{
  "n_head": 5,
  "head_dim": 32,
  "vocab_size": 1094,
  "norm_eps": 1e-05,
  "bias": "none",
  "init_std_o": 0.00555,
  "optimizer": "adamw",
  "weight_decay": 0.022,
  "decay_fraction": 0.301,
  "seq_len": 256,
  "train_tokens": 267700000
}
MLP neurons of a small language model. Each row is named by its layer, matrix (gate and up: input weights; down: output weights) and neuron, and shows model dimensions 64-159. Each number is 128 + 32 x the weight over its row's rms, rounded and kept within 0 to 255. Numbers have three digits each. A neuron's up and down rows have the sign that makes its largest values positive.
After each neuron's rows, "fires on" lists the tokens most often at its 100 highest values on Wikipedia text that the model never trained on. A number after a token or word is its count.

L6.gate17:086120131145143109126137110137097110163122117124059081119140135122128082164043060116080123141108069156076137100091119059140112139080119141152146078137108106170170136115102093070181118155108157125124096143175113145158174149095109120146099065123158076156098140142137155097179118140124105086
L6.up17:130164122155140075139141120112133135092128181104094145119119122092162084122099178147124179166126116131113148075143081119092053191154089094127116133166169165121152166071143122126134143098129124141111150135092121118072149145113095160100100122125165083130116132162142128137028127124167133128
L6.down17:079108156142141131115175156091111093091101129139116130180114101095147140130135156186075147145146126136110129081144117126104109180141125126124098162147115210102090137124109153086169122141162076153119170138062157156124150180112098115118120059128166133111198112089150092098091131255169136121
fires on: "ing" 71, " sing" 27

L12.gate249:066083174137144125133075136214101100178130093109150140128126155171129139126105153126065128118136130157141164135158120158197108154125120139162163124149118108189152160081141078056151194108158118067157114088084110129140197149157193129091106118107092101103133145119121124174127161110085121153
L12.up249:138093143098159069135132102183118085159117078089125139150036148091069146115190173164142111067118159144130177133128101159103127142126055124153145144097104151104175106194161120104153154151159118108193159092150102141155166168137126079137053152122169120108099181184118120163083085177116155126
L12.down249:124119088132169105192163152124200124100137102080121148158170134166153101134120140208136097147184175155146152083111116179135127163173101119194126111156081154102180170124153113091124159139155173180147084123073120144089141121099160147110167165119197108102132090164151179156098128201103138141
fires on: " in" 16, " |\n\n" 14, "===\n\n" 9, ".\n\n" 9, "==\n\n" 7, ":" 6

L10.gate218:169101084173196172152140117122136142167107119087085174124151084072138108096128158100169126153133175118099105082138152088091206141101143231123158135088113137198127141167155155126158091135106107110106069162087124144128138122134132165132159118096081087163120106125110116137111158118100081079
L10.up218:140066068210176141172107187043110137160117128083029156120149119083153132083170193089175108113152146123108137111159101144117182163101119136092155111106140084179168138120132167106176105111117119076075117121081122162091119142135147138171169118115110118119126066102124136120076148112132081120
L10.down218:159145113130200187176156158108160135153162128125091161094160129109105118089135168134115098125142175123166073156165146094135187105129105128094129120118153118173150094120157161093147089130090041152104119160093099179080119131139117168123187178100131089109118140111163132128130202098098162128
fires on: "ou" 100

L3.gate189:102140146121152120108101075109165116150172111068106153144190128144111174092096137109153131155157171155088171188141131156146110122142121098112133156136136138183108214109105120117144163128121144117108091109115116093156192154101105113208095099094092082105135133173092156108098081104094119070
L3.up189:128159089133081127149161069092151112108189163113140120156173135122131131127188158168109045164134119140120036163174156175117151147119161162142099125087074137115108071142106123126170124128151105174111140111153126136103170101160102147132139135073123147130143134111106161110140137118086136111
L3.down189:088100167127133155134089142100125078188132126052121158107156128152126168153140123146185088130140107128149071132105179160172146136162233133150134154128108104124140176116122137135123120113151037136102162074154104085110152149092134130161161089122113116161127149110153069090110078155116138107
fires on: " ch" 100

L14.gate289:108104089147111110133093140070103166174098149090085125095107119093113122151105159149073161110091179060082154080084201112094112155122133225132119158147158121104115121132085069086095129082113141112148078131172114154117162149156122164116079150134118117120169074168098049171158114111213062096
L14.up289:163142093178134123124137130109134171155110133111045169079146130090175155128140156149049111148117097114132114074137184143093088128138120171099076139158105131111137122177096100145124156125137159112187092156185090144103107107147094150185078119127118128123139105138146034142159088126151144123
L14.down289:160127152130150101154133172146130213158116142126068183046150129145159170185153075133111119134122142117113100119152199122132162204117142116097106134159160100092134167106090112118143127102142122117139096119140118112066090066149090157126132111121143137129166136150151139160083126116129151197
fires on: "inal" 48, "ational" 21, "ual" 14, "eral" 13, "ial" 4

L9.gate110:078101155132115162140062143074121114107187128081122172158161172081129175083109145153151106158129130108099132146103158135159096142171148175138143129109089078103103164130119175089153111137196133172098100125176116113157196134119124124137127120106119089100115128101105111143124132076113094112
L9.up110:119125210120113095150089078106148088116170148082140141145181139118083185156156148147191085149169128147144128144117120181171099136133198120130066128074111124139151139142130115121129130162156099163100158104177118118162187160128104181157150081096068138148140128106139116150121111115125144127
L9.down110:152128136091098146131107118128139106139164169067135179099194174103126159145154173171189144124182098134161122143078113157159096147141203129133126162128078137085137153126153135093133133136133100132170180061144136085157143138121144091137172043156096135137127166119152094092104061043121131126
fires on: " ch" 100

L18.gate193:161117093149127096095082123148095163130173132115147164148116154135063109136070083094135129135132075173116124147129175142101087096082170109089137109073106075183169130103223153147085142109108081119115123118172133069101115106161201156154099148079079081157099094158115114107116121118171155125
L18.up193:121119066120127118093175111128123120108108103142145069117116134092158102113161163135126123145102135142141157140079158009107128165150110094169087104160141147138085156137140121183075149195152173046154114100168072170096082130135076147182161119113133171112142103113155171191117111106097170047
L18.down193:115139129116139138190103097113130160093079158129184113083114058175128091110072105029091118092132130089133110168123098114132184155107122108130167129126130021140056137132144084104108120102186078129166150135127143113140130177129110150065095104086169154078156126069139118142092146189082165141
fires on: "," 100

L8.gate171:115133214141143088063111154093112176113125117145034159094157090116126154118135086071073137130112166067127089146137158179072124179122148106148135099148129148141117135150103085176123145107117131114169118153177089162108116142159107151187140167150092141119080109116070095077106084085152098127
L8.up171:191103130129117135149116166126072167112129083106124076126115113084110160175132128164109107093115118050122117112147162080167129113132083199176118105091164073144196144115090148111100133100045095092157115118152131118141108131172098153121076201130159143096138137164060096122183100121196120139
L8.down171:123167133179150087152165216136099174139127087132055108123144103081110134217098100106103149106142115119114085138151176140150105156131074152125114165165167147149144156130126095156111220125122078111172111131144115075081088100132070172116143135147131179086109110103096102119124105139120145167
fires on: "ial" 84, "orm" 14

L11.gate151:146115057173110104129080103072162086185149070200128129100146079104123168166140114141094092117166171116164155128131125131115118166113165144151129181094067102068100093139124156141134099074114125147118133103193160187133124103155139148139131104123183158130143161146134092061110075103107122169
L11.up151:197119143161082105164147103125090131123202109148145141116144128098159115107118114110088150099122155110108170154131150124186076107114147161166127138180116158142101050066168127152117130087132135122141061154135138128129097125088118133109176085139135196093155114143194174112172068150113125164
L11.down151:182113116092145175158141115168097101176149120155098093137137142133128095164151174101068139124121175158145125074111125103152182165138120148162103109103172125109190076127145160168063110068095063083118100157178118089110104178088092109103159119132175176131133112113179162101118023191096113180
fires on: " all" 47, " ad" 45, "ai" 8

L8.gate121:056158084152067134170080136148115142171124139142129132121101057150163123106177079145103120120100173085108117131157126095186100055098111155162175147199184104086144164102117165140172116092129122132132089073148142155159161097159162168142169094136153148165141098118096111137100102126132054171
L8.up121:135115178071107127151148031096155099144167111128094125159162144144125129141125125102131089165101154048079191179120154084163099125141125156157115150115127045148134126123175123134102128107101118124140131117184142136075103113141102115151115116126153119080114155121147151146070123163160132125
L8.down121:155122198087091134109147045128123124130169076122121111191167113157149141168130082089100117142108203114130101166069057106167166206118093121151093116144092074174107183160113136151070099111123105111133111127130162116110088157141101160118145150105184106102145129119151108171088125194130153120
fires on: " all" 49, "uch" 40, "pl" 6

L20.gate11:150156123081110089135106129089123110156089095110170115101108145126083092096079181103131163152105140103163129175125106123143081114150125136162182100077119167132152121147085143134139130192177121177096132114095102118101189072131107092167092086090089124132173095178103105109099084141074164151
L20.up11:116128145101182145146114109108158155134124107124151139147179150048152088101135130117194129161132151107150168143151137066126155158191086120186163162103116083090084148136142090131102124110158120148137122115124090090149135126186124161133066113082098203176052112104139149184098176156088165121
L20.down11:133153083108111098167125083088078134097142156111118084135151161160165194100122139166073108124170148113166175144112058119114126155154163096116086114101131126100145100139181154106117142162132183120111122125146118101190147107146125144142100112157114120118122089122088089186123114200098148108
fires on: "oc" 12, "ast" 12, " of" 12, "d" 11, "ist" 8

L12.gate395:103154156134127094128095116146164142137105088072154171149093123225151094188133128121097155205179179134158152101126136122121079158117169130121143151095111114196192179128120152117145155124126107106117155103067125123124171130126165165094117122080192115181116150153127127127130138103062094137
L12.up395:141088138157061112086113144134081107127119148083130061099141171109129154124143172200107083068113118131112127124115147160143129131111101174127117136089123100191100134130163164095179115114153152134158154084115039119094174144126160041128126156115147100087084104131175154115137082124144122109
L12.down395:105094129170124056105185094120136162117124117110068170126135114176149053127130113135104151205162157134147089106125150067122153124181078134140162091110097118172154093128128147136096139116104139149178133098119069107108193143078187192115109091099161118161108043152164157099137109082179122167
fires on: " d" 38, "==\n\n" 21, "===\n\n" 17, ")" 7, ":" 5

L14.gate17:149129172117111142121130093084148143219127152083119170095117057083066133095127080146141140159131115123051114132051086107093147116095146102132098110145153169114124056190149160112118104124058143092127126169108141141104112152058094163109130152163131114158146088149091073112091145150203110144
L14.up17:140137106139160176079062106106163134136179112125090161089173154145092159097122158052146157154061097072123107116111149143183153135126095089143116084164074184173139066133059100114147138149158140163094106124163111158150132090134158145156126111103080177096169163175155142152152126101106110158
L14.down17:166125147098107112118144156185108136085130146166126152116127120103123152154095164206124157126139102157125118135146100140060117177115092171094117105155090169126145223137151119142185131136062110106103120099101123126154110142105136175110107062063163155071116136122187141128109133189071129146
fires on: " comp" 26, "-" 18, "," 18, " as" 13, " she" 7, ".\n" 7

L14.gate79:087128098185135102102134104157156083142104129129158148112113103140172141174061130157157154112090069149111097117174102133200088031142180142062147095114130128173190140129126119146100169141123095082106087062163165136157139141125184131117121171061172066132124110141103116122125109116159099142
L14.up79:169172103127087104133145121216126145139142152092120085141103196142100121051174119134169104170116125123103195135120138158119127158185134082085098116118140142121121162102150090105085154116160106184119106114149134097182167121161091198149113129174163093118112109123097180161155066121158152132
L14.down79:147134153167120123185131192104105084108118135103156055152091094156158061128186127087084093111162118134157201142096114171190106107132119129110179126093151162097125096120092133169034137113151106146149111104146093103166103159196117190146115091092147119108098098143108104132143071090160117129
fires on: "\n\n" 31, " =\n\n" 17, " in" 10, " record" 9, ")\n\n" 6

L21.gate214:135119145123160100112134174136140122139045128142159140131142146076133095095186118170183157128161064116103129103155074125100093063148197143070093172120203136107103151121096092175114109122200163151164124168091086159137147090209161106088058129103123109084103111143115105086090180185148139094
L21.up214:154152135148115106106179131115142143102101174077163136159039179092124114087120118137145157144155095160101158104144143110092016111135166134115144159119140157062106097086096121125140118179182176149143114186082123120137173119155175149110143106135120114074134134088102143120072147121142155151
L21.down214:133125094102148192110132170122066142143141089156177128069165135184171123141138088152147111144141114080118060099168063176115145109193155124123078098134119105130127132115108144147128095096074141101106142090106115131094071148124173133130093121155113158157105159118125125090197133113199117141
fires on: "us" 23, "w" 9, "al" 8, "id" 7, " W" 6, "it" 6

L18.gate113:085088105159163134097107187119127115116114105076118123125154082129111098112093129143089082117077094114137135131179069152134088106147083094112087170089148161095073157142119206146061118102134181129054125127142143141167114142103135157072138102145110133198113075150117113090126192071164093086
L18.up113:132088102141181088083127207139113128163122092105074084112141111099068108140115143140122093117117090128154149173211100119156083133131038089112073116103158147109084126153073194191099113143135187075098155117117160150151104113135130156104178122177120134129147115103149120096181157082161125087
L18.down113:121124128132192141119154085128188120168182128135133195132119147122095113154216137120130103142150155113149122150135101126157108185145121136136157152100158140095114127116096126138143143130099122147157127122171118155104078109068141146099134138205144138080117195097194156064147117156136136108
fires on: "st" 80, " St" 20

L8.gate248:167177127142079107160149150122138109106131061037078104121128142109063111115102128062092120176121105121076085189145200084124145127128124108157118127138119111136146174137133100165163146133139132085089130136131074153155114138115133085109120137088120127133122089120060167219129158108122087108
L8.up248:155138111105108136165148108089124135117106119072118157188180115083132108202150162082091110127105093183095124175119131103158131145133140069128087139150144190176165099136144077112115122120118153054128148146118148134124076080072119115094149098119080172106123088124125157148125087100117147075
L8.down248:143116114130156130147129107129105140118078164126144135048137151133156118141162111174153153093131109131209162093155088149115070073113150110111167143119111061129117093126148154097102125135104107137175131119134211118038097120103120095112143138146130144155131194123158121111107112206087163159
fires on: "," 89, ":" 7

L11.gate40:097110120175132114101089130111099083158154142109131104147069116127105143082144152161128098165134125072156151150156079167123107136145126140099126126079173087070056167109152117120107102104098120119097089150147100113145163166119152124144067106155122125148105071145140114123154087086139096096
L11.up40:143159123151142116073152158146075106134116098141138087166111108158128103162132161173138121149164119099191154150131123158147120149134120119113109131094178106068074184139150130142108107118125145072122128159108078136096124145116130157136092101166127168129148150134199091180178071099136161078
L11.down40:093150096148135147129144114152155107127179117141145181172119125123136150147154148129147110123138133095164132173172086135160119156118116097112132157094197109094162167160120131179089154130133124141152148144143133137048079136085157158092137123191113131087125189078210133101165112052147161087
fires on: "st" 100

L4.gate121:110186124105128102068102096174124101207158106098083087113100122104119124103096121114133102096057146087166119049105105101102068162145166113111086137135061135121102139080148131136139133128133110149084084109119086167164180170105103161175148101143132087117133137097162133133054063133119103092
L4.up121:085119212141100077199117097107111110127092096093110142107126121114111097129127128141096128183144112189112152073087115109118055154124098103167094144128168173159144120154090174132119135143114131082111177086159115087138110141095150106145078118114140120104093149172132138135112117154133102131
L4.down121:101119155113112135143137080134105159114141119125107128158137118121116090067168132154133127165115103100098164136118090108137136134141073112129101132153134245128091090141143179127137066134142118142120142113125154112124082148092121146151162066107129093146112124134149187155119113136149118091
fires on: " sing" 27, " No" 17, " app" 16, " out" 10, "ing" 8, " per" 7

L4.gate13:149103143150080096118110165170066151150103145102104096110139122106150133136094101139093073129107079064151114091092138121120110113180148193119055122102092114098109121040122128158136105154072124168150076125170122167119148114147162097157103171128130168116129134173087087159107139167148093146
L4.up13:121150152107120119152054226078128143088090086054158114080134125165132098208112152143126124134115154134129131128080184045134121155142129160136127091133163132114178092155100182101075150081126085173161131136169139094102105088107136094129135113145151162072107139154122119124150135126129113167
L4.down13:148150151064119134136163255117156180119086083120107119077103129116146155179154191145076138098142134120116162164183161114125116147114092124187175111157165183165153117104124137115118174147123110100157157130118138145127065065156124089166166106120137152091080095148091096126147142163119163114
fires on: "ial" 100

L10.gate127:133130129129090155113140108135104121068148119110180171126072144191116157130147123101125172088110172111148155094074131082146148144139077080183164154139086115149165106156157164089120115189105107146138102106151133118182159096144132125083081174066106162158175118123148118116046140145151127190
L10.up127:160079107086166145121157130159090126115185130148147088136172094118102136130139148136102133089104056109158181137146139123172148151121127141131075186170147106141123125096151060119097119145178156110086193063156171132096110156117153143161106117125138128092079104106139156076126217145172096184
L10.down127:130101058059104146111124142132190138129108127098134165138142112168124159090173114112118144092142080121161113208076192129112170142162140130166172111118114098127153146166086166146081177137100111133138126156107099163111171136180123083124164191095095132111154141092077113105042130160115149151
fires on: "2" 37, "The" 26, "3" 15, "6" 13

L17.gate43:125125154067103075119159126142170111141162121123157168108063077158089137144136110110128123117125128121157101147130139102134124078118144123132166180150091119123108067139128119105102134088126096110109089123113152162141122150167151127084111048114177098174154140192164148071117156175116053168
L17.up43:158100163060106151088109094134117110143195156165107151114100114152087108149118088151165107108156149060138162121135129143183142063046110155181159130111104123134145113150131105106116074051104109125190088143181140136079079164090172145146122112161132093113068134081109126152084159130096060101
L17.down43:127147212100146139097167103128167101113168114173136177166172168180120139121166107152111113111143174113143113093128132073127100138071141116169085167154154119125182154153157115125042109079147100124105068106118100138079032141108134130116118107131152114092144117164154130055143136152082105150
fires on: "all" 59, " all" 41

L6.gate423:186152119121161143133079134104060060147139094108071164164163061083141124122101134137140118156158117158075132122091166086103163169111088141143136123108110089159137104127137135124122111108108073191121138152089098141093062066133117185133134121116145063148115108149158184150160133101101081087
L6.up423:136128129127186169173134129155148125153132128091136088148160154172072061107140131047134093127150129093133157101189123160148188102136120144123190091108130099119122158172079171143159118066133131080127074088027147147117105150130122146129160175088124096111123104133155116163142102122150159086
L6.down423:126127103115151167127130170109110118171150147080106113113183118122049060100126183097130071115188133146157121141245133162137163110147088155134128114109122152145129134119083147125180115102093092105112080086110142123109135153138096155149150230108122095125145126142150135195100131029131169137
fires on: "ou" 76, " ac" 22

L22.gate302:085093160119082070089106153144124155067069100117151106085113077149122167107116122093171127157168145124149129203170135164127102135102170162103139191131117069139101157115097166172106150125113116130111131143149105087070157115190140125078149163133106152093091108125138066132127172134155118136
L22.up302:084179092123066134163174147175097148133105155117139130142079150161066141131098109158165142171122125097095079078142151180183041077089176205095116107078161156111099170140131163136086133152169173123144150202194115176113123137142141089085125184149116130142129063111112144111143157106087143151
L22.down302:121150112135130118132104114087083096142171094161087165112129160080140106106127105142141170151158059193118130101093163114163217093190119134127085139131113114124120107099110158146222134142109107084133120148155154147132160082130167122195128111129121198097145108181111137112090096162162150099
fires on: "al" 67, "ri" 13, "w" 6, "he" 4

L14.gate311:129099178160115113128111130108175141100085137109175131103103126129122161106127123135098093160128100080106119124155100072165142123164136169124196201094115139175147159136137092129110147134111093095173095138199113118142162125112071114104112120046153115149196083153120100153127133148108154093
L14.up311:133099181150041106133087113154142099113106073113134096123195135188126121131099146138178152162191112132096122179098153105194175146098127192141224133132096115189135119071185168163156134109139121074133166086147110146143149087118115099140148136126128149161166168186112122132153134104125149092
L14.down311:119151155106127146098136120073161122203093134162090107054117133148116087124145081094139135126118137101110097136121163163064107132083096074126108164170115191060122152143121101081109137129091106095130144134151118080126136205138121106141112136163131098114150135108122057122132144246097146093
fires on: "ary" 21, "," 18, " " 16, "ational" 12

L14.gate388:135138095111142102137122115136129098140106145109114142137114108145080127140064116163146124081107097048131098109080166195144094094134102130080160134172121084135118102158144077105149163120034108122112128116113136068137178147139159178109161178104112107145109098130062134150156110140162106181
L14.up388:159146130155089114120178133195118079085127123153085143101102188153096103070142143102193193137132169110158148134144120169142092170135115143086141116129156182218128139072135154132128094072085133140117109127165095128132103095126136123114107110141124114133114123106118186076132127098110168079
L14.down388:134125169115118152160132113121107090127124126135152111169179206177116086080107097177135161109130130160105129102126134136157120105152133121130153119082126126153126104119141123170116134149163058135146115147122136148115099132160131179186114103082170101112068110162072137060200099079128129151
fires on: " is" 24, "\n\n" 17, " a" 17, " was" 11, " =\n\n" 9

L11.gate433:132094111179195137158124125150102138148157115097128139144151160092146151139160106117093061127142169056110083154112107125127147093136085188096160133072181157136174164134162154121128089117114108138159168164076132153070144097100194124158163125154155081141138142103143095158100133116079140078
L11.up433:172121064092155182162121133048138083162149146129076110144153105097108112124151151091156114080145099148140165063186189137144168175147114177134121096100104124159126182081081164098160127104149168187063086144052143157119127130202105185187141083134156127127072144089157157116122151109089152105
L11.down433:149136085128176110165112161120142140185150129100105137153144134122108131071174155175083082115128192077170105121170147103159173124133114131078129118105133127169167099147148182092155054116079037144107121115133081182089179115147128150109197165114111109139099134087148137133129167109102130128
fires on: "ou" 100

L6.gate318:120126157075120078186106152147167129116110081107151108099124106098114123106141092140104092116123149090132133146174110133146086071107064208141054177098138108114127097100151174178131079111097166121148103104147142159147101152169143172141101088152192134149112113125160159123114140141155066102
L6.up318:160115160114149084141159154114175074106156074118116143058079053139081111132181106125089085152055148133131068161118121096156142087096134133142111101071174143134156101142161106144147130107112165179121102150173133141084100160176126134083165131107137114164117143146143122092106107157166104131
L6.down318:141123205119129078151113167138196075117155116160124196139150127148133120163133160102117137135092155105145106147166118123169085161064131125204119135131115196112148096156165111154100092124140087135085115101134137180123067137157116193161163112148164135120146143094178140112103085134107160096
fires on: " all" 49, " only" 36, "==" 7

L6.gate169:129147134123073081077089109085114145148094112121155141135103117133130136104115117132123169182180106136119149167139114096138082117138123148127175143116130088154138157164119189120067162149121164161086099168151132122170095121120098123125049088048095113123195150085126088086128091135146135125
L6.up169:098137126165163090102072100060122111121193113143128174119099154105145135100134144096160123146149145121125186132167178183092120094099075106197163155188139082129168116100103090178124152105150083138081076152113131111150146096136162145184116110121098160173185080121088153105055107089096146131
L6.down169:152115099142137115132155161083101168137123129166152181192141125131100098111104144113135137155105145163120097126091108152152145146145079100110106092143160087155146105103066077169091162118134173197086158104126186170125155106108123096162079114138124104104089139158078133095171166226080215109
fires on: "M" 30, "ist" 17, "U" 16, " name" 11, " of" 11, "um" 7

L19.gate325:138098179166108158128125128045098080143105121143084131204126105127123153161165093125158166133073148058107132196112174070137132168169139156145100166135127091097084097137141183124114121092148111116095131103103129149114122153070123173156107079115169138158121098128091136067111109062133035166
L19.up325:177136162126087146117181122066107106106126130148075159161153085152158134168165079141174144150074140120117149201114165043133121152135112138114084128179130051097094112144117148125142107066164125128126142111101174089127101155073135078169165058109139112124064148155118175090090130155151088165
L19.down325:159140141103081131148152149111166114136196123189077149132158140167109126148170107136180132104114176123123148167158109102082125118119126124158095141156087118169132079130130136128113185102070131131092142141113181119107084131151159127144193105112181103143093126101200134133060101074143133122
fires on: "pl" 49, "ident" 26, "ivers" 16, " Pl" 8

L3.gate154:192165144160143088153113095106058079142179126117137134125097169140131125105149154107133110166049152128110135091140120159123152106214122135125086124130062146168124035115176212136135094109126039179104144156170158109140108130127161174133123161085169064152115131069123110150111167106118085124
L3.up154:153152154077130124147121126084099110078086108165244171170163074123077131137128105142110129118144100159135182159110073096090125073101100116155163149144132102128128130118069090148074164145160170134142120110150141085187134173143120101118169076113125152130087133163136133093180134157151148129
L3.down154:178151123149081138141114188120080158142069126118162120120144117176110144124131134132094109124128153127123127122143136154150136100124195102092075127152117140173153140147121123123132152117127172208152112098165156137142138157076186096137140095098082139100052139155139104134123119147121130071
fires on: "ced" 25, "le" 18, " was" 11, " as" 10, "hed" 7, "ations" 7

L11.gate191:155109112101121055122063135077127079108191136110072089141152127132112164152085140168197117148127137126154090180124109131097091197125137145110134135092101110133125139156142200118131122114150114183151120148126145136143204140125134159200129100072125107126136092177108169062124164141171079128
L11.up191:076099155133133094130134085074100099124146141082125147077189146133147150159169102136149137116151157138123180132098120099155107094155154143116107149123076139132111206117047127084176159139137117136184116104159149144116137185129147120148131142096178112084184141113122102095148122110110077127
L11.down191:136096121089062153115112119089162140140139135092103148116186146129156145168127160155158175185141113095137112157093113147131091121138175114096120177144072136147107153120139164108157156117149116111192201059117104066107130146144111089149185082093097154161103101119161094081085054063112140101
fires on: " ch" 100

L6.gate368:128181109179074174134103105092108111166167121122126160138141090162134068079115077157179121094138124079105126132080123120083141066139107166172168108171089142168105156105170167154154160127128097175110153128173071138132107167115157104172079142135116192168163133094176188096133165180089094153
L6.up368:109142129129126159132115111122164103176171117084164138128061155195161183113098115154156110109086136139103139098083152100150123108159077156143123123135112100129161134100129111187115144078173096129141112106110186151135137115140124132127153096136146155160205138133119148077140162109181160146
L6.down368:096129194128158147084139090153125136175149138096144146096104149159098076118182022114172085139106125136108110151110100123180150132163096144161115138165132110167165196096158141166086047136140107165129101093113162177052092151085106171124195133121142159076157158150119144124121157158141155190
fires on: "any" 42, "uch" 40, "ell" 18

L2.gate114:130082125162126126163053099110160145103173132053099112094172090123163184113088167087160089144129150170149090168157146123175184124124185172094131142159076173155095171137089165131124184127164132111122108149170107140132178145100139111165149101090112108146126123174126126145113103106153077089
L2.up114:094143126100097121171111117099163123134163141093130141155163149081131145150108134182122128070107124134123187121071163187072111130122124104107130215099146131108123147145099119103138120147098118194112076081094129121107162166106140090161145090058122099119066170105097102145170144082156110074
L2.down114:138109178119108123119078070098175097121162107077147139195179129166114163199112162156143125173136123155081145156089167158151082128129143116144143128125106112158125162102117140128120113151126000175112108089135119092109151142136117159196159088108102093126099122122136128156106113160126165097
fires on: " ch" 100

L14.gate221:127126078107128131098146128107132148106148095026149073153092122129134107176174130086101079158187118134072122197097177102155129128110160136132150172056168093194143091168157144120061109140094097128083097131152117168163158142133172111083092137087117103176131109204119138116136130091132121109
L14.up221:090041150159065138146129151082108127126155092095091153105113078141150078084149119118127109078088105092148089179109106054116162109145152077124120115177183128131155137125127128120081097092179151081078156087171106128153078134164135148106102099126104131148195087168106132088127161134122169048
L14.down221:126066121116098152105170119087139124121103135117110098071120141087111092073127131143119136129117111128173061130119147153182140146116141121115106142152024082099075133110175129064142152091087178098148143110204123119131048211103148146100129114119182136147198167078158097145184125181102135117
fires on: "," 92

L23.gate259:156077129182123130131123130129111174119113200084122095167113089121188161159150078156152090159158172181149136153135095087116101104148147108137189140126149140119166082151135087159100131171116065125095108087132079128093168156162185175151114124099130157117172131201133117127166122120147080159
L23.up259:167084156226124111158075137113151132114102160090142080108176108097171121159173096088095106163188152109123139179060143084161108129172120134128151143138123147117161107135103138122119142133130106112131124121129106124070187125133108156142117114144161132145141165164131125159190097117165057165
L23.down259:096136144176146092142160152172139127111134113145124140138110158086130141215121150148138120122153091088131080136119120135146116142111114109147118091121134170128165127141136156074072138101172121114121125106132141146186095097127102131084107131128141141136083124113130062172140087247109152105
fires on: "ign" 18, "ion" 17, "ition" 12, "port" 6

L10.gate418:110115131148070150131110161108163094120161138165171184133139148124130157172153103114114095185114110098090125095179101129108126162122107159163145088036094162126156130114138177150155103091088120105168093124096064091152180115133143100142118156147110107132151182130124130138085137088107083095
L10.up418:255111104145101100115121095240123152154180124170142179116083097106118090148132142124094096093181081147158108116105132165124124148133098134066094139144094141170143144146096044139136130101102143147104093157114150167144150161125110124108179128128138109091145141186111121143110110178135078112
L10.down418:184131082096105120166146126130101098145169166114140140117068134139081151184147125130102115095140040124145139147141146138133094190120158169122104126100112133144148098114119115185135102148098192127143128120146136166116148163094118150110137175172117128095128108159102138093112152130103151090
fires on: "8" 22, "7" 16, "18" 11, "9" 11, "14" 9, "13" 8

L17.gate165:166108106091161147142110174050146105191092146082110087119075079058148138093158186078091086167131142154140104140199163107111144154179130155082147141071130130135126161125125130132142051084118137132098110157094101174103137163135163174144110135130118094161116128149135176115128121128102153096
L17.up165:156091111123184132134095124163108077159125147162114138131157110161129092098158096167128071117198161155105064103134096132178178105129110148089112143116144136179073169090153169138119126148147074156112115152063153134080176139095141171183158089108163094135112133056131106133077138128138107117
L17.down165:166144100134209150155126121089134158170154110120112174088154136118115129083136163184106073133155180103136105161174113132149142115163105146093148118084095140115146100082154163104161062129087050150061093142088066149096154176136118195123186184130116131146079124130146112117120172121158120112
fires on: "ou" 100

L14.gate223:093128115119085099082130084111098161137166103055157161106088157132158125136098161125105180078168126095136187114100102059139125140123117149052210162115184064128182133155065118100113163171177095175118145098141131103078157123156140117129103158133106110137151121141078105163090164138158130110
L14.up223:087137091103091178136168130153125133103182153169089119158151084093090122144178177157128166148159146125140148195082113116141127110101095169190148128063089138113157119151096142102142081110162166164130184076121155100117119140078164113141146097154131122187135074149137093070117188131108126103
L14.down223:113095122074171121162162091167149083112136112089131153065163161133088105161122136114105175194152117082137126150138111176135117105109151163117141139100105168180180156109112120167090195117067086139185138191172054154099158141191147044164082088076170123136117155088144162106120108105139098149
fires on: "2" 19, " de" 13, "3" 9, "1" 8, " o" 7, "ue" 7

L9.gate222:143121115131080160169120127111092113121073098146142150136160131182118096170129093143108044175082088096112105131108094140137098158122135226141124099066119162160077106115136114147156079094090147092093151095093117134213139134100124083133115158155134133094112165149053108152165135113133148095
L9.up222:116089098125075180137122115117086076112093156119152139152146176138076103155106102141123090135083061110152120100133092116151115143092116211155097115096125177180092103120121048125144066102053158113077133132110110141202189151102156129143132154123120123112096151149055101140153143104122135118
L9.down222:149137091137135113143121119115168101086145136137113160109123156158114062197099121087081108091083074118146146162157003129122089169070128114096116132103149138172116095138096155158134133113092183103119120129063153175093114129137118144100096143148072115122113139125127090063183165205119172127
fires on: "6" 39, "7" 37, "8" 16, "9" 8